Weights of a small transformer language model: 101M parameters, a variant of Adam for these matrices.
MLP neurons of a small language model. Each row is named by its layer, matrix (gate and up: input weights) and neuron, and shows model dimensions 608-703. Each number is 500 + 40 x the weight over its row's rms, rounded and kept within 0 to 999. Numbers have three digits each. A neuron's up and down rows have the sign that makes its largest values positive.
A block is one neuron, or neurons of one layer that tend to fire together. Before each block is what it responds to, as a language model described it from the Wikipedia text at the highest values.

Responds to: Word-final modifiers, "career"
L4.gate1048:475530521514371517490411558509429541521523513480438476481515571447435485550538584587553509460568490573525488501557475516539464434472508448516502472483572447513481510511521499504494542544527525517513561560532491560498439587516517456532476496517542524416516588499494505480468481514542578504
L4.up1048:505516550479437515455545506520495518420519450614492498587559502463523498464405551497517472520427447502524522556539566494457485497609477525525470461575545467503522625501510488506468465506530559514573462409569551461439500472514441473538556496490455509463454529460506417450565491505516443557

Responds to: Compass-word place-name starts
L6.gate272:520471501511506541500470460424484476519478558526498558501498533442446456531560492477560502557458484469456498497538536458523523524539516460508582453509511497543479505448565501498563474582501454499484450500520545475491503585479505528532406459487498569467446541466528480493477465519572444511
L6.up272:440463493519469436504501478548448503494543515519494464534521448418496422507499473494590505527449441457508438530437496485590550499558523434521575528500537494538430483474544555480451484597444482487565459498478496613526479487503440527498569450517505565531431500452511509397513544512510543466
L6.gate285:502500541413474541507449472510561469543473489462568524536572498524479501460515500545517468522510444578446480522513489437543580488558444514527441474572548499507445557538488508528528523509504552499452537441484543506560432506475576540535469576556579541550438458517524488488515569458496486539
L6.up285:470514513493517445557498503476554479538570470475515522509512499463559526495422520485475572510499413518452558527438486493505481472477543521523473580544537581483465513446513445510549532512492496491539455503508460479553527515541477442514486485534558519496505500549524432450499538469543536559
L6.gate298:448548457451534491517513470514491487431488545453459474467439629431534518492471447505525500529478494496535492476503459519522530472451522478459535415520517497543462493495579399497478513435430452498525519516585506459473445453446486499562516440473461506502443503522552494493480540425455572479
L6.up298:514523547514492554452431489547525500605470467542627528474561393442470558441588535515525504499433531513474514455577460528547488601498558576504476438548473511487509476514526460408499435542453542543507419535443480532470523468527539497538425497514451517414511527445552518454463461487452471515
L6.gate404:469534460465478394529503485540499500454513512484449512510513450493457584465491472528458557458525528456529518543527549436555510487499423518566488520584519514492519470512587528510495439527501501516483479505491516497498474485447512466483568466537479488505465509449526453547482501497510431480
L6.up404:550529589566462469518486457500573386584475563387486470520536494444459475484496497444428499490451408505532499507524537422451483531531466476514508541511474502447484522497546493474491454552528484467514477503569544546409513477440473456471526436485537532470524567489514464504542449465520494474
L6.gate502:547449443526534533476456516476508437449460465489482566560495486419492553447468509473558517507493489499514497480586540499557531488491629546549522493556519515553574515468501521434505545513510490507519497508494519545473496537488471566438436607550467482481483508504456492475540475538457495532
L6.up502:524478519485482469502507522519503525531517552493410501476469477580506542491513485455518477474527501450504519488470529437441445618516554505483492480508452498544489487490563539439447456480486541522512452601615445542505474475501477521536463498527497513475487474491530504454459468480465413577
L6.gate548:487496443496551490531488495453481524474467431500570510602471446493496493560480461433511425543475547520520478540502492543482513524514441464573537512509467505483507575467461471525550449473564482491463461474486572572627530474488459466460460475466563540446493492430536486522526465515588490489
L6.up548:468494488523601528484468562441494486572531506538522478503522497485440502489529464424576504541464497484469507498460469462439500553458464465511516498503462524505511461568479485567486538501509488553537523545501405478547524501444455516560484474462524557463464501512542491446460538468502513427
L6.gate829:496511508476560493478511492510460488547521473473490510528442585491426459516487459492491459528483422543478457532516458504595534505480521503448477474435541556592556488524482491501514473452476522507510536396438579463454440478498475486445393480507477420478541450458533474501531502490558455521
L6.up829:505460522569479522526541542535437552550452447534510501490502522471498473442517438486526500506487472481449482504498454562551496487481540464515583495479534486573536430515466562469522474487480464542523532471497466500573450567490476510429455467524541533542515506496495523495525460521605538499
L6.gate1899:533429538468502449504462475441418509545473557494515507532486520481480476522545486506530506512561489537508497512526445489522455534495482488477508483498521513518564500458511483491514537347556536497512514507517504516407504564481494472519452488501558526521486513520523471502474450497489486524
L6.up1899:480479624486481438577518496464532520473440524577542542462501542502465492493536466523533479515409484482512538521524554421427467460536439421442468494523523542494541467523533435438530469477586488529502498418483561462457488484410505486476447453460542536525487512493514471543552487482494425492

Responds to: Trailing 9 and "red"
L6.gate89:444477463424523433518471479542525454489533528467480486540538547424523509433462450545523566528545507505449483604514536547514465533480457509540419484608548423495497488486467505493530501546438481524531475487550547532531410480519524499559500499515514437455481516449479486509454543437512500491
L6.up89:491511517381473437484481490471487482479477453541528478489514517482534465471407494519478576496423510494458459578501496544576515506494460543527447502528607564501491562473535486518460519504519468455491474471490515511519498533537463492514554434512537520419428553456533511522511540557440486563
L6.gate238:627565531462510495547488421481505499447464528545461514537522422530468493468481473482488487579524518498431418430442526454452446480528508511528561518483554495499597456565505569475505521416518406474538535509479521486512487477474515523458481499591532470502489520510468511415539559508484519521
L6.up238:504535492528516520447533513496504518523405533567492529527516537416471509478407511504447568518536488519439476484506493560521448523537533507530502519484578488501552512470487525548517473483447458495514465506524500535516517503535509551494457523516469473508544516469588503554552481408558531550
L6.gate424:539516497478412501461482493504457468516478482506482540459451505499543541523475479510450453488489509522498562385514530508513514567427465493426540390529466444597510537477515601510450527543483534443553495509494483533494529501519404404507582504450505514464494479510525553460441522466479482516
L6.up424:505534496460538522499531498454540442498415513441506531537413499483510493556402499438400584539505505558531489405514443476502490479481470510473435485497539497507503522489551522545559464447527549421454481510532537576512476516509522505520456570570516553480515526495416537466461522475419536532
L6.gate530:477565570483492420510423553519471441531544462504464444477425514460542472359442519537439528493480554512419563489522524480504466505506503514503486399489521552523484538487546494492521414473464544441483524520443478486487504467439560584515579528503533473489481452526518527446480522603460522524
L6.up530:460525498512520494450500426498577476484544535395467511552504526537554503558486493521517434534552428484451488558578490522456506456472496466528486496521527526475405528555471439546477538427516492475480444497533521500433498520495476472539510544465503475487499477469492510328525489580477501575
L6.gate608:533455443531492501558493500504498479438462522505480470524511542521574488579474499532474484552482531500479487554541485508445394441514545558525511460490496517522442499557430450444447468458462525438535440521571485534585501502514507566458479522495531443445412464545508426535503529472506428521
L6.up608:528483469478508461506526439482488567532483499499519489552467488457532499518434516442493482596524508469468412494543476466520550498478516574559533528539498552495511513430503522517581494523487447591490511431512451495504517447536535510519528452494451490488470469417500574488458499509514474528
L6.gate911:536574528479544465498495499478441558496563507600494533505520491470495483455505532553510454540465502506535512419457530525513457521428479480432427467503480516532518485478554453497545414532531533444542502493504520480419480465533433448504572479485604392511536498466601497565520501516472494482
L6.up911:524447523552431504507451558534490512479525486543448460507493501517493465493497495438533540533585559494416469525477572528493447464505490528477465483535470483480466579523477450445602485501495471424546531538498479580546532565455590583503569511510544512545509492410539547494535474575500490482
L6.gate963:529474443478529451499493463520560530476504532492515479610495483462501504513513512461528506532516537424448541500504586436544466518571507555482609506507457541501509519533529385511496441503588440513452470441539447563452507500482493448621542466573467513496500503490508532399529499465511517505
L6.up963:498433477418517478422489534549592537522513394528539531508518496484514425586410454454479478537434460505455513518556490536463545476573504484483482495489548525481528533478409470457565409467539475483519456386506533531492475499496510447505487500434542501427528451523442506511479570487526525472
L6.gate1897:539502486418463418505480523510497495514489490508503518531524486544525475487480456527463563515427430447537510552526464513511495551524531458491431473500471500436499496550531495461521505439535453552484509532529563511497507530492587469477553477539570530495491472479467515589529501482465530465
L6.up1897:480527506471485482456545479508582512532570461482466499473591507421500475492436533452433562494504511507532535481563511476455565511438530487486480437499528492480542443499454524535561487473390453438484450519585497461513469523560502443475502487480545540537502491448427552507491463469510553520

Responds to: Name-initial syllable fragments
L7.gate16:441528481481520539525482462509538485503510476446549509515608561468466477518443551439520448499500476419489493499551451526494468470528497519498470482531505493500481512461501460545512472530585443489475502508490506506521512446540576505489519519463503450549465469475494503428452560489597465548
L7.up16:453478514438488442445500572529451479438556553428460413518526547443507518533424561442487471439559473477454446459506535508508515522514475488536453450528543504506523524476541563502478493465501570475521497502495527470471504454485463514484472457551454448482538525492528536442544512558523472538
L7.gate137:491498475465535427499531483433481462503463479507523528489486468434494559553524519527533483529563532512460507539416515474473504470529516503534542500538543557412506482530504502576469506511467494583498508440501511517445490498571552511497501561494544460507483438497421505437567478414431516477
L7.up137:518543596451483446542442478484457573494445524484506503594498501539444537507448515483523487512456419506530517548511492492496570482512540465517469491506570439534452499495537505415603486492580573548527510456529479436480474482560444502501520414458528518513576478527491543534507540518515446512
L7.gate550:529456465461562463564526497479462501510461553481494508480471513544419511494492509537497471442494584529480524499570475473453475462515416550548472468503493473521445539491444533554504449527516507439504498435494535497520416515491445555534515554553464418481521578542512499585506488480506458490
L7.up550:507499495425579507470573470486411483514487560526516535480508546524444515505526532557551550547549529484479518564518500458490493498544471495470482483477489457515461504548514496445455503471517467524482460532461507521519442479440447543536518486453537522539517429451430450520489528525493554532
L7.gate856:519512522478510424490505474432527577473487499521410516449562441520463464562510515520480533506444491503460536518577518416487615480494497562529480515462453463547507583511508514482443549529481531521550447585552542485448470401575500461492504521545525519504472466455503485483502506402520497461
L7.up856:458510505460490548463420511447532459473530503488496443447514482583502489527519568509476454497510483560593485479460517444453445492473509448540483466504473512454504411487519525531441442506501457449494497441422500465573569441496493461519531539523478499495467526574497460501487513530458463522
L7.gate1431:476505454480486554480483465476522466521491523482478531564443460508530498509529539539466540454399436445444537618480505446554532495484437499499534507542502483500493567489560483492396467548451425478444583463548493449538469529534532473517483546563490539471528566543523440553514507493487471571
L7.up1431:479480506488424576503507493473416546546470468486473442482510525447534479473492491470434474434430519499444472468504493490501518550557449527516524481570483536497472547478498483509484465461426460438532505440464503559494472478380524578537481497477372555465505532490518463538505511491451488481
L7.gate1541:512530463459518524469479451505470461465501568518487477492519497543493494526488559502475515473488476484503511480432385371510412495447524472480535518595492519536473436498461477470485489547381540382451545453527499520446518527453593537554578484530418549546495563509480533508518476465520446557
L7.up1541:467473562510477507490432558497485419522479503489537490531500513510493448439480510546509473442507492479453458554534538531575495501493524476514537540540546458633445520491468472476473509529506518459502457538506538561479391464485527455524457508515483456424486576535518543473485513427473495449
L7.gate1628:502450418456553500463485442489443503506409492485446501528517473517488521568512482472480490493484544430490499543465506459417530466526479551515405564558521505461475523492477516555558401530533460501538431530533523559509502482471502478460555511548503549571485541448516533577453457484516607560
L7.up1628:514492446475491519480462509481461495505496545423440528493504578495385487470528475533526481449479545515497504534458510483535552501522434501490501499637528481559462527456522546506471485533524454515515502563493468455568463451465556520455568536478479533556470478486452457537489517520486473470
L7.gate1629:481476448565540494516438557513461470531506519465451499474440545524452483476528557555519528498497513495475563563567518496560568502421525530543462507545462488568495549465463465488496465479464539538616497476500612537532423462517425495552523479492533526564443456502503489490456480498534524476
L7.up1629:441477449494458533546382473495499504473467528498494505497493459504506431532408483524522583526510601514463488493417551485581391498479499506527516482428535499521485421474483600482462483527523429495450498474513474491492591530468445502548504495460473493462491445462499553529532489497482504545

Responds to: Word-initial prefix fragments
L7.gate24:484530472498483553484492483525566521418396483506474441555501501535418513505557487496475478404540529558540543504471465500495562463540526487488476499490553492511455526560542404483459441557536417474465543465440555532603476551523499503511501557482521463495441472536547495608561461489521506456
L7.up24:518556486521501584507463482488492506543460503495523521529562540540516466478527522433490505523495534574498526485477453464478455452475523504513527507565519500539504457489522518516493426482506476482505466489455548482465512481479451484508488521471509501418543482445486517485500560431495479534
L7.gate31:480487492459471548493496524497499571522460524453476477496535406506448482507536489487534515506495445484494534448550450476615546449540492520495575576453508489616465459464489494453531489496438503510535482485509530471470558566501515530454497513491493528372554494465497515465520508502456515441
L7.up31:442515538507452529528531519472478499495501548487491553423522441490469564486639412491544489537480466504481482478582436510550482482533500447434500588485486492528438431428520447441504431489478536500502481461427444500419545430581543521523487455474459457421525569555499517546532509501494474398
L7.gate65:577466510480478526495504541506461537493464515582502493535441516451448411503493478517446398524457528561527495513431524444545499491517495544555466546512503499467468542534476455462619517462488437507443458514468523527484504469471501520385526489454483550417525478502507495522508505487517542577
L7.up65:627540586477505553507470478550471559495465512465534546594492518504555570532578520522513458376500444508525479547527487512512539521516466552453493537427439500515497496468510493449483509498461501532428468501478483523524457500495492421586517460517472538523560538567494453533542495542477454532
L7.gate453:514525468464490459475498516556447484456476530486524488491498531477387486481494553519502463467471437498565463521533492479549496534571469537477424454591490530492466554524522509517522406501439491498513515482480529546549549484468486554419485548546459453485564547418497462529541463473541493500
L7.up453:537443507478508491509487513516505557545488484491470507507501471437510510471532546537541467530502487517512521498521469494432538441492457499512444492490528480509532514599547507544489468523591530500464538551483522455497464514495519477492416490603595539468476550543567540498493454475542503481
L7.gate746:467442526492493467522494434512494479471529496513482511510532427476454525557468529494514468536528521489496563512537463526563533549547509489564533495520480449545499455518526443572424436521599433521517515557513472445583480519525480535466479528469523523498491497456590546523541469559530452525
L7.up746:492576542534454482533457418578485433462466516480479517507617507520537546536432489556505496409510456486501505545478532506559537439439443440512464510486461504500575464469538454440570489518498509519523511407473517487541507537447516480477515532523533562471453522555513535486542464477549564561
L7.gate1020:496555516413579515576484437543517499556491515529474522431478524523495501490492504537518508515472527498494539539486489491471486519464507547420508553507473555525506523461527478514561466506478479523459514507484548539528484483522588562484590582512513500522440473497573490468559506500481493495
L7.up1020:438509516505580491535518421494552460509520488500522553502468502502485459493598519526607453468533584594466486496484487444518474517482457564448503575498556617504511452462523490467546510535510488480456479512496514543479527491485478513568491445531447531471559532561510537489540513528466498440
L7.gate1123:529463496428446495469502494499519538553485455506523528484570460528496458479514458526482471481478503489504489492530469506545562508514562533536538527526459495514557570496520438517576481507405461530538519573493500523480490476514515448535568553471499532383504469440481462505521544543504494493
L7.up1123:552524532441582465504534470497477603469528568530504512448476467540432482473562469478437478438451500459472523503459531455530536532471466529483538411494469469449497417459506511499468543504470514575460493499522551515534488533480496502505499498585497525491515504462539448528469540566560447508
L7.gate1546:553527579463493519515421437450506469480521544506504472532535513502426508530445497489513495528499461533515497535509454481486538500471415508555516494506520417542464506498507501473442476500488443577513501573440534505481503492505506548407543488509519539461498468421510546499454431462544457559
L7.up1546:534553503439505491549456465450514554521545510511475490470458539555457533491563498475460563520569550549533505529503472517485520597439491463547459503469563429491473507510523520482490463547466518467580511493460515541508484554465444449458502500448437565443462557541528482515488571504476492575

Responds to: Incomplete multi-part names
L7.gate86:536505503444476496428504596501503490540463537517493476514537450516568449461487536540488490540577489563472497539469452496475402476534514553577462583522456552499510478465592533494507461542477499491506501519531552484582590569436545485538485472502453491589526525458526438503545478527454496525
L7.up86:492481461461513517545478479515573491561483539463527502493476595530469459509439489445559474478489472562473557406512525444516507523515573506549523476530487519499535525518465432461436538555431555429557478476539436540496499508512474500580417499459543495509514463483431544494506570485461493514
L7.gate246:507468521483494491476496496540558481553439457477497530466538484594508508522554510511531497460471442521463477464567537474506502530450448655525461428534458520470445565500524547526444564488585497533493448454469503527499504545497551523443515521495449478524446481455527548493495469482509456525
L7.up246:531493502505463490527504550451431540473560518423464484498521574462485497499495538468414396502489521512520550480479528445513516554472464496439437498545426495531513509454511454538503522476425460604477473508500509490530504439469524489469577464495507516505539458529477494534476552523547539490
L7.gate406:513470499536541488414578533502474505537454474473443543518554414424514493480549480517540504541506602480532572483560528509492432521413498431529486534529478469497511508429513508499496457472571571457517455460505503543500461420487533509417492508468487464539573528536429563521526477425485558536
L7.up406:532495510507474537499458472495478596489509528409505491496506527512541535461483521369424488471550598481503467547408477569506467467635517446550469490488474479527583463513484396449506459462572538547558498565480493423525436475446510480516537529524480536474464450524495446488502464433503524421
L7.gate410:520498548484473509514495514500450534477438483513480525492587548511476526457543451493480419541470501497504482462548494543504472462535489458422475549562564504516580501519512500462514488504499428484502474462497463482515516504478439504488408506405545459531548479508546504467520457474434500556
L7.up410:459512541467502486419499556473502480484512509427457507494407540523445523481505526494525507524463497495455582490537537443520485544438528439466490539473513464429505534509529474489533492480550537593516418444491441483498510517450536455459462511477483496466497555546538535523473497443484526497
L7.gate716:509445497504458514518542544574457506541476487452482529511455496528469552465554467561454530548504555488499515530484524444453550433515500475498522497514489586521489501499474510556490502431502512451488560504528446462513508548509491426481504485537458487466494489503488468485468528541510537536
L7.up716:470464482501474513536516527553500481564456501525478522538473504549451371543471482518499539519516477507510496584513469535536573440543508573502542538492474563581482545436548533458477450469547548508433461467497539548503505508528535513479515557535495545501463514446459499521526556535437507500
L7.gate1006:490425453506421486547389520449536454499491541501521530505496510471483476456438443439506446549536521442462489490459437467547545478479517509527510532577538568443499549502552499428491518431533497593541468590532491493451503472564589512499443500518517476537478538466497534463537522477460530516
L7.up1006:495530510472532497527533551553507470477494496535441532515516569519495471470518520522460512605552542501514515449516442508552486463471496490451497479500503494540548512532600473482450480498514569540457470540417466487546509480550479510524399470485529527452483455521505557524464591490425546536
L7.gate1744:488509452494473528487500483529456558487538508516460576554454553527542474444495474446528479568455562568484490547473466453564480511509428555563513487540482482529552547499548556419514471526473505519499490552567481527568499610495528471533474518435530584497559455537500547490495523517545448554
L7.up1744:503494534418540490492510481481512553482512505502513523503507525481450503479504527546489481508483529500452488493530544524511533584532480489540411453583492469559568571500540486521531470446519476509486452583475514444478490537481509473458466509431505561466542541551483519500491491506479501504
L7.gate1840:479433448476473509510514559439502493445567501544511509511477497549451485452473455522564483503501511569469522510515503496456450491484568534504463485581507542522483569498399457491507497501492540522550497516534518481507484524520535484470507502456490472441496524445519488480521523504424539544
L7.up1840:491511441489496437441486488494500531517525519455428514512516558521417578423490472433492464568479545588519423505515516491582536535490545509475509438562532516458505512501564412506477412472491557475505534469511522470479446506473499503542492505399508506439458508483482487553492530491492565516

Responds to: Word-opening subword pieces
L6.gate266:486456514451484512556526490475555488517476550430520510531494473486574504506496523577539473509547442534485467513520450545546507571531454550467457434531462569587406449486554435508539558486574560589521485498502502464485570456468536493575535483540484569556515410444471500496579571480499458450
L6.up266:547520473487514458472471512498523465531505514445518519473504493468483502534458513570532511462465492492515503519472529420498537530479439470447506454491520574505530520554517468509485555527453504539587471503500507499527561467487454553499509540555498503470484519534502487543525499443550549447
L6.gate431:558471461465441477479511469503528494547479491472488477473559434499497411542503559541505464541486459563513518506515515468502543428481499522492490523446493578509510522496551521478504492458503499516496528438498481535520532467470546465468484505523491488504527491468470521586551489498473485458
L6.up431:537483514489503470475490493507481557436492477521432499436513539462521492475455575560466434545526509480585537521480510497494532514465485440539469548575543523539507449516546468482456536437537475541496566431518474484537488461501525557440505466520478486436507521431538563502464445517464563531
L6.gate762:505499559458466563503445485489524469537475441509538465488455534505469484546441426482536522463537508547494534470473543470514432448481511528448478486536508528490524518439539470530509520504455543569459519478516514477487489519454526548565538481510536553467472526471539520570513488443529531476
L6.up762:439437470431511517512496469503534449431501445524513518525490498543508525596539528548466455567469470547539475464547505577488479516528453480530527564504476589491541419544606482482487524508609531474510471433484445502547543551592481582503537561494465477454474512475512420507511443544527528509
L6.gate804:500541452486462504528453565456518413538513419463483510452537509502490521510529519443473489576505510482507516508502530407527570542482517534444491517485462504542519471509509523525537502550585516514552502528476515483454558460475500513532483555525448518454465534496548489510595511514503488508
L6.up804:513543441473510503467515494515551493521550524549455474522464490485503453540503526438510507475519527477559484510465540546528464563556494608476478475498408485487478542543513520410494585459470546509589535501491448517495454487570471515527472501524428447584483511435535506512521540426490521553
L6.gate965:533493572491559473521436481503492491515504535496462459495511478440483479534491459523453501539512514482524484503466430468467472530517513541506475400559491478591473486539488458460432466578468477529556562452537463461514548447550480525536466586478503562523462469508468531566522477430490517522
L6.up965:509527472468463518548467479444513558509485452498480456447512474521470491509504421481422505528471562476480481604462512461514510521539528557498526541498548568558501579512508461575543491488627499521522446508481452571502496447496476510553448498458527418491486542502452481500472553539451548493
L6.gate1404:538494496388518503552479461528443494558479495492493526504439418496485513586517529493506519522481498455470505510576534387491553482542539437528489472521534469523505530493484586527437494491488472506528560535476563495521524508472536542510472556465558472493425496500462553428501479569510510540
L6.up1404:495515472516480523445522539501488517450455485471437496479518442502518527467464502502446492532424444526509497415498570498546438482507416545497533515520586518509444503476470498508486450497477487415461568474457507533523519478538466465524451536525532455465564504513400532538479501541447533552
L6.gate1483:458547524466453524538447544492521387534448525507505526473507494430537490498458489491463550528454513493441542524479511479540567526466554546496589462516481494474476506519422505457530529479494442433537469538449474553497494514490543508569431431480459444534500545471517514551519527479427506568
L6.up1483:512553498461486442474500494542444555535504471475519495441424488488440535587563478471489477505453539511482482557497511429510501524468574573527470496583469458468496491460511400479496531588568431449508438487479427507435487562520488471392431560483479512492515482448524399584520547483519490508
L6.gate2007:600494497494501609523536517477455471510541518441497542457518487458471518557519560463543561472452526520537450452438460439431520563480505556473485526547495496532462500489525469509556512401506537518459563427526469465473499479507523447513504498550485529561489569507513463471485440572480471513
L6.up2007:422510469539508533519477495500471442513556517445545504579562476546467550480521477514501548527515498476498504438466461483512540527548526583499489518535474448524521472479540565495541445517494496636518483576461466533506537532521494449563565549512454529511517449458525480526515593450521481573

Responds to: Split word fragments
L4.gate271:482592563533506510528471490453539503555512529480467487475447513500475479463488509476465510503494496547465489530438452468539547483473544532546456520527499521517470544432511502473492529514451464482516460545468499541506535459456480561457471427445463434500475396443490465524520554457461452552
L4.up271:473647512502498500495488582444490546495480503481485519467494544508500460546472536515461475477528516544551495471511544539493516504537425537445451476522485478431522541482473469416437477500523477505577471495482490516507462514521504471564483551480549486495511593533464472506559559491502442505